{"num_hidden_layers": 8, "hidden_size": 768, "num_attention_heads": 12, "num_key_value_heads": 12, "head_dim": 64, "intermediate_size": 2688, "vocab_size": 50257, "hidden_act": "tanh_gelu", "norm": "layernorm", "norm_place": "pre", "norm_eps": 1e-05, "positions": "learned", "qk_norm": false, "attn_scale": 0.125, "bias": "all", "tie_word_embeddings": true, "parallel_block": false, "init": "trunc", "init_std_qkv": 0.0238, "init_std_o": 0.00594, "init_std_up": 0.0238, "init_std_down": 0.00594, "optimizer": "muon", "learning_rate": 0.00144, "lr_mult_o": 3.0, "beta1": 0.95, "lr_head": 0.00639, "warmup_steps": 200, "schedule": "wsd", "decay_fraction": 0.846, "decay_shape": "linear", "final_lr_fraction": 0.0, "batch_tokens": [131072, 262144, 393216], "max_seq_len": 1024, "doc_mask": true, "train_tokens": 971000000, "max_steps": 4239, "dataset": "wikipedia_en"}
MLP neurons of a small language model. Each row is named by its layer, matrix (up: input weights) and neuron, and shows model dimensions 288-415. Each number is 500 + 25 x the weight over its row's rms, rounded and kept within 0 to 999. Numbers have three digits each.
A block is one neuron, or neurons of one layer that tend to fire together. After each block is what it responds to, as a language model described it from the Wikipedia text at the highest values.

L2.up298:530533457505513494469487485475523546525460512531504491518459495503506501482515515495471563515509475496530542427522480498496489543523458470482505458503504530510473509505481512475466448422512486515495512470462494491482499537489500468515514487453508520485469495483508461473470488483498504544500537455488499516482477517474482474496499531520500470456518488521489457509498502477532526480490
L2.up512:487495480498521484550515465493532498516475540481508519488500524444501492466466529528526519492486504441486503532477511484467489526553467488555477507488520505516471549539480539462488478480531491487521501486434463472500468507486500487507502510461556484498521502518494544510508501525580482481497529496520525488473445530481515440502469526527506486494449520548528457450524491522466515512512
L2.up2001:505529464543456479470532533499539511497474478509521469489473493506528505481509494484460513501526492496484555482538507491514482491473482483519500503481484534561459509568480517507501495496497498497539537492477477513505500507498505455524454485474464503470459473532448507456542497521553467493507485481502481505475525490499522496516470544540523484503482514453494495506478531534494483512510
L2.up2220:498538490468526487506490498473516507502481483503509497506451464478486512465522443499499498513520456502497487508518531472505509483530489503467519487502536540552477531513478469540494522541465502523509486520452455513519504507507527504521485511461446509515482488526474514470514522512518461501487527548541513560509499499537518556508507526511499501474513516498473493464479475547509550443520
Responds to: Words inside titles. Tokens in the middle or toward the end of multi-word proper titles (books, series, articles, organizations), such as of, to, Story, Investment.

L4.up135:469512513530490535514532530535493489532522493497469507520516467500484484500547518502510506469490481511479522487453534482551527466493528449505496478489485503459485534482492521529479514459500513497508512459545494485516509520515459534485482494483517471481531446546500498494524519501522472521506516498471529482501478526523473491502472508484517431521543466529490518463448510476496459520470
L4.up1432:501501498477465461507527512509503495526470488480514498538502472497524544524549516534529505476495491509499527495502488519493529531499500438576524502497513527522476519532472484479485500512490491530550515486516461511496489508526519519517527498498522466465553490528454475488516494489505487530468478516515514477497525541541510515490472503516518458505482490502484524487486498508491509519484
Responds to: Inside proper titles. Word pieces inside the middle of multi-word proper titles and names, such as books, films, songs and institutions, e.g. Left-Handed, Institute for, Total Recall.

L2.up36:493485496474484523502496467538506489512437525515535471484523484483458506540518541529505496531457526487513484505534499520492496485485496536533500494507558481445463481450533515469477503471481517505467543466541508479491461499514505489503521488512506432521513497516461473486490505467526486509486515535472537488525508502501492454482485526537492547514509520564521486479500476512509472479498
L2.up344:527443545476493416490489467490499526455479498484474478496498473505516510474485510496503474504567504490492511489512496476481534503477478490517512444532485521463458563513524537534470510503507477493510495484509508474533491497532491462480516464504479494522490523472496521502516499498518492523499477466507468522495494516490492445512526535522483532534454524516487508488491505526509528487502
L2.up1679:541456539511497503530528500473508494468504514455510511507517539511499505489489482452506507482496482506460539526515509505473540521497489496483492499468493483497511521517496497545542488502486533487523509516501467527510520516488475486525527468487494521451485516479491445515529512488535502496447489479540510442502520463525440513533476489541468532558505526562501511489449534501549494497533
L2.up2654:491491498494499485497463516550526466493519551462483504533540521497494496492501563498528500483466489533514498517453482541497557520502507516496484510503488513488487527499494551525477480464497532467505533469505487528522480548529526496483517479462523474525508506475489433514521475508506531477487487514518480498528536514493511527505503526543476507498481511541490518535502506496497486497523
Responds to: Physical location descriptors. Words describing physical place, terrain or structure in geographic and architectural descriptions, such as slopes, river, above sea level, platform, ft, off.

L5.up924:497477483504494467465474509492507465505516519474507518532491518509494485484504514545525528490513530494521503496487505530532522505482493520505443523489516484489535535488504521535446512490469496505500500516504546477547514474487507489504513475555542514471562495483504526499461440484490540543504517497505547497500496511512484507483494504501471479512515479482488555435467516481485506527514
L5.up1077:496481475495484516522462461467476503528456508517475502528479526508481500477520483494506485504491481500514507507516484492484487465469498543473457513500514496495508525469509513557512483461550492488458519499489511492494518483516485490505542491499471471511551489477494489498472499506512495477504496537463490486526511501520470477492511469507502488505531519514479525510508515529506523552513
L5.up1160:533500459507565519530499450498532506487508530475513522485472528508475460450508449502542478520514525470517483517532459492503516471494508503466518486477539496478485539469469522536559506484534504490512504481528508500474496539564464491558511509565506494449542502494480474478485513552552480506495497537489457463483550502496500533479511536523489566528473506501510544506470521512504490513536
L5.up1176:520514448562471526480481480486499510521489523464535496527522506484535555488457480528485533517465505483490516514500511527478466489493506550481522500484507518497515521464493497524515508497477513484472489486489513574530489471550494510539493501468463504495503466490505526474529442527497497537531501503502484474468502520518491520453520495517439504526485477521495478499487488497488523488497
L5.up1269:496524470499505491489511455503527519497543495465526489515521513467490515497497485490518479473517495495492502460519481535461493487491471497577496517488522488499488501500508516539484503499522498516487494458491563530485500508520435487517528514504471499464510501456478501501521537478516504513512532494516508475472473571527513514492494543528463579518483476525474514483464458506474508463523
L5.up1351:480550508463495530546475506497500512479498487527526480515500505506473476522481545524514507520522521449476452505489504532463502561475473479506457493499538509464558535496521473525547484485517511474434509508502483468489481485475537477544502538539499509479515506512512493518520506530501489460468523494495492481514512456493514480473482518521506501511493564490503466512514551474494509480487
L5.up1966:507552509499518497497495534498496500514470512482547522545499511473546486493534520498453478453502484514497481483482494488490509474465515501489460468468461495534493537540481484524473484515487522489473465529466501512471481460495494523536502495488477493466481465507489495482491482483527481502494491498471495466455546514517512473504488510490508533507559524503509496489491496517524550490480
L5.up2136:500467493483504529536515465460540517511518537499516500517500540492483477484497506485509483492515534480482531509501485439519527532476492479475501525476532494501527503481486539526498542465509490520474545492531524477482491479489518488512534472518508471494481498504468515461492514450489502524448497500483491471501529497514524545499483491531464479484554502457478494489527539522447504475478
Responds to: Passive participles after copula. Past participles right after is/was/are in descriptive passives, especially location and agent phrases: is crossed by, was designed to, is located at. Weaker on spatial words like western, just, almost.

L4.up1591:557492492536545496509487508486477478476463530511492475466518493498529486463503534516510496526492506495558511521523492491488484475478459516493483478516519517483485495484522507511483472515529540460528505482466471527501494497461497510531487504523492528484483552507463493454485486517548505507498424525487530505505527518512520490508498503486509490482469527505443519519459479484510532485494
L4.up2090:481493482539517537510518514508492535507529486521493501465441429515563545422481479497503500516470501517495526499479507466522528512475508473485492503502470520523535487535489494520513506507543511517512480541472498498501476538524480478500486474484515490500459505527499527513537491517522502514496479477518488507482516541473478509513508512488442502457501546524509496527519511508542508494516
Responds to: Evaluative and causal nouns. Abstract nouns, verbs and adjectives of effect, cause or judgment after a copula or article in explanatory prose, such as detrimental, threat, due.

L5.up81:515523483551502466458501489514487503527504480478465509521502502477552515556544523507518513513481474485476487504479542476539473542497493457504504473483477503497493509483496455473509490501488478541501475530424487489468492492499495518525499514473504461476491466504460507488531508506501470573516526471494503496529519541505454503473485548536507457497495561503497514460509480480536484550507
L5.up140:483466482522504520437488456447500489492525477510496550500486497481505509457519512507475472491486483527490502507493476494508481478540503476526500508514501483483464479482510510530523501465550520491463530524475486478529508506513502435487514528477497461526456461491471483522542432511511482513507517510490472516527518556457489469481487483497528530518527486505506519507437429522502532539526
L5.up799:502509517538508477500513479485517484511479476462519516510486500481493503503514509488480502538551424478509459538473518486517493532458522470469554485513520510508483555503486478473480468547493504468509480479489483538527470499501461481479524544453449481476519482530478484472520499510467480488483513477506501446520505471562510495461477516503462452509506495520485535519530491519511490484475
L5.up1135:497502450520512495516476520515495491531454512474512458532492441483559543495534508440503529503459537510491502512514486524479482486481505506493524514494526457486490518478501495506503482498512472496508490493459513531462490482529461512533488466468514524484480477516461494472459488475511545536543511497482479500510484496506480479504478485481484499494484486504487487518496496512492497537472
L5.up1506:515509515494475479465517535508515464562516498488493527491466489502481520530553469469507515536479484492486498520461511499548521504535511483519505473475520426462519514509510495491516517510506488496522495490489527486519481472515485534488516513498462491498490426509470521488512468495478472523509515506521528487512501540476495486465458504511516436539505464520501493457485490482499504556545
L5.up1677:458535447544494471516501480505501509524485537487512516505496498483478531543572512503537522501493453513493475527462546496535494519453529497546497516463502453483502521499514475463502498514503473514515507491506501492528498501510497506521486537440510490463482461527455506473517488505505497540492506495527515495533534549498487476461477535492483444491496496486467537499507544511513536479516
L5.up2188:548475432526514514484521508487501464446506487493459510523490558508487506513542455510493495497501502472509486483508497478511504452515474509494465510492546528543482507466497476527505501517557503536548500458554463515536490469487493496502506526508483473503528496541512493508483501518514489458514479511483509501488497554486516505466508476467513500469497497486491507532447482493472508566533
L5.up2340:530482503523469520478531497482482465530524485458499493480534533478524513509552503484483552506489477516525452458461487501491453496517465487499524493513499466499501499494510498479506486496520489481517475517526498503522501451503508508487469513510484492498501480514455504502519536510494492523475437464532522547521494520459500476461482528496486454529553517516504501494494475468543496497528
Responds to: Inside-title function words. Function words and later tokens inside multi-word proper titles and names (songs, books, organizations), e.g. of, in, the, 't, for.

L2.up1677:459512512506513469481475514488459546548505514497465489494505473455514488533506467501457519478511441548505497543489505501508469489534493538454566479501487509479441474493524507509475475465516465460494471496545513505504475527493494488481485493519488499532548505494549506500473484488521503509468514496485476524491504530518496496536454481480471517482541499499475489524539552460484520514549
L2.up1940:538465497528517465506504479515516478503531498505479507499488537467479504540512482548500524496442538526501526521494563473516481462481503509465505456530535483508501477521474537482563514485513502492472464521516480512478498545492503457472550459527504477511480550500551489541507501485497498532464534466532508479549527522506512482429508506455505516497500550468471536518513482491518499547495
L2.up2155:530487519501495468470493532510505476529494492545497473531539529449510477528517521497481485496499440536512491519536491495509511482513485518437498493482481511522458476509521511517523480513541515479499460488495482480558491506495500505504448536515461503495520538550604520499503511469433469438474455532505490507531489533520516522523497459492524517469503501439506491518502503469495509499533
L2.up2302:500488541514493456529480546534492504456490495498505499476495508448492521481451491498541505512528501540484488506524505487503479492491496446495470481521492505537484485482483531490535483517506480490493473491452502496482469544492529495500447499519505456507514544479505497500507441501470443535474496520524560428511497504479515475499493522500504513526504513457488494516535483491486487517513
Responds to: The word "as". The word "as" in every use, as in "as well as", "as a senior", "redesignated as", "as of 2020", "as it limits"; also "As" starting surnames, and sometimes "became" or "into".

L4.up1084:508537523480483521488487485486465526509515514467501494517505504497445512459508508513512514463451505530508502514514495553524491480472509496499485504499490521475513514493507513493503539524492527488485452510495517483548535465480480528540474499542537494477517472473473510498484501473508541532534489526485470473497535447509481500506521516491528423521521494532504488467503511512503495514454
L4.up1258:526509496517518487552507532483460529476511521500552468511534524476468564530484481524555518447502516481457489515518490553493504467491533505488479512489491507451547528479531496499460456495454516515490468481519512497529488473523523498533489511500496494440487480485470504502479444471508488554467513513492532529503533501486470505500511497476514502515491471484511466480453501478475500572472
Responds to: Postmodifying participles and adjectives. Past participles and adjectives that start a modifying or predicate phrase and expect a following preposition, such as taken from, enrolled in, popular in, such as.

L5.up647:477476510505519504509510510544454436460486493527486510554487551482498480506492534486528507536479485537521518540500496449471493533512505507521526519508473554458495507532481558518518446480525474494489503496480484508462495506475484504504492536455526545546461489524496537507500507463493482490499458512498512507490504487498527455529510490489494542522530524494508546531496496544482499464497
L5.up900:514472520500488467520515496518516515460492512519478478497485499470507524483518531510469450505498525514529502556438519464514466500481496469469489511472529528444499507482490521491539478523534531485492484491512491508507507469500494492527524493499525507543493482560491502543471507493485450458507499430536514500504531514508522491502471532519513508528512526542537505482525451512503508454538
L5.up1028:536506508455567498516490543481493515528506469507495524472447520447495540501498503491485482505500565510536490502503514520516466499450535507557497471473560503500492506506462512495510487468509539477508498468520471528460471481486496488520545521489470523526493460496496469538472484482502501462527483505539491525499512519474520493482481532464486472495507489529461523486525469498502495432418
L5.up1036:488543493511491507484515522447480485508499536534520481487503504452498462519498467480507501510495465463544521516485471522522451469497521525513505520499509528534504495522526450489474491496476482551508555466538495487545513464493507472495508479461502524451496560543471471523505509488461485521491561493497494522503511561472479513462449464506483493487487476520535487548515491463509516477501
L5.up1279:522499500485520515494476493495493520509546527490515496472498446499498505512528513477431459486505510493508472458512486498509492466456501471484496530507472538514483493513463509506545473496496460514468470501498539488476489512479488480495488497536504539514486505506537493482515541472479514510487509479514503488545531520548489528482568515449462526528531471493500507493480463486518519504494
L5.up1473:507493490523503478511501513523491477472503477500514509486525482502478491498478512482498486508474470503501511507534515553510512504473537479544499440496466529554449495493527506508533507504466557525517506502491453543505488488500481508474515498451464485492452527525518508476495506495509473496502491502482475520525522518501504486510530506480482499501453495523479493531473514502463521463489
L5.up2373:522434526498508518484492507488496521485502523527486517491499435470504493506486558475503478474479517481492523496530501532471529517496517520541488500510487504476542507539487497526505495467465488508514512508478510455466527518496476479488529497506477494545485494448493488532509512493503508526518518467435544558522512517513533549468480499491515448500478533523482506496484438564493541535515
L5.up2542:485518469459516455531516520460512506510499441518474462521454535444490495478533521472500514532488550532522543539466489499515491511510512467511508495456522514483524521524465539498544480497511500477504485470484505488465494503456471501526492476492517513526471566539545499520542493481479493506485490469498509509482547526477565509457460534446459528467464516513523519462511519509584483487481
Responds to: Words expecting a preposition. Nouns, adjectives and connectives that need a following of/to/for phrase, such as Institute (of), Centre (for), due (to), part (of), precursor (to).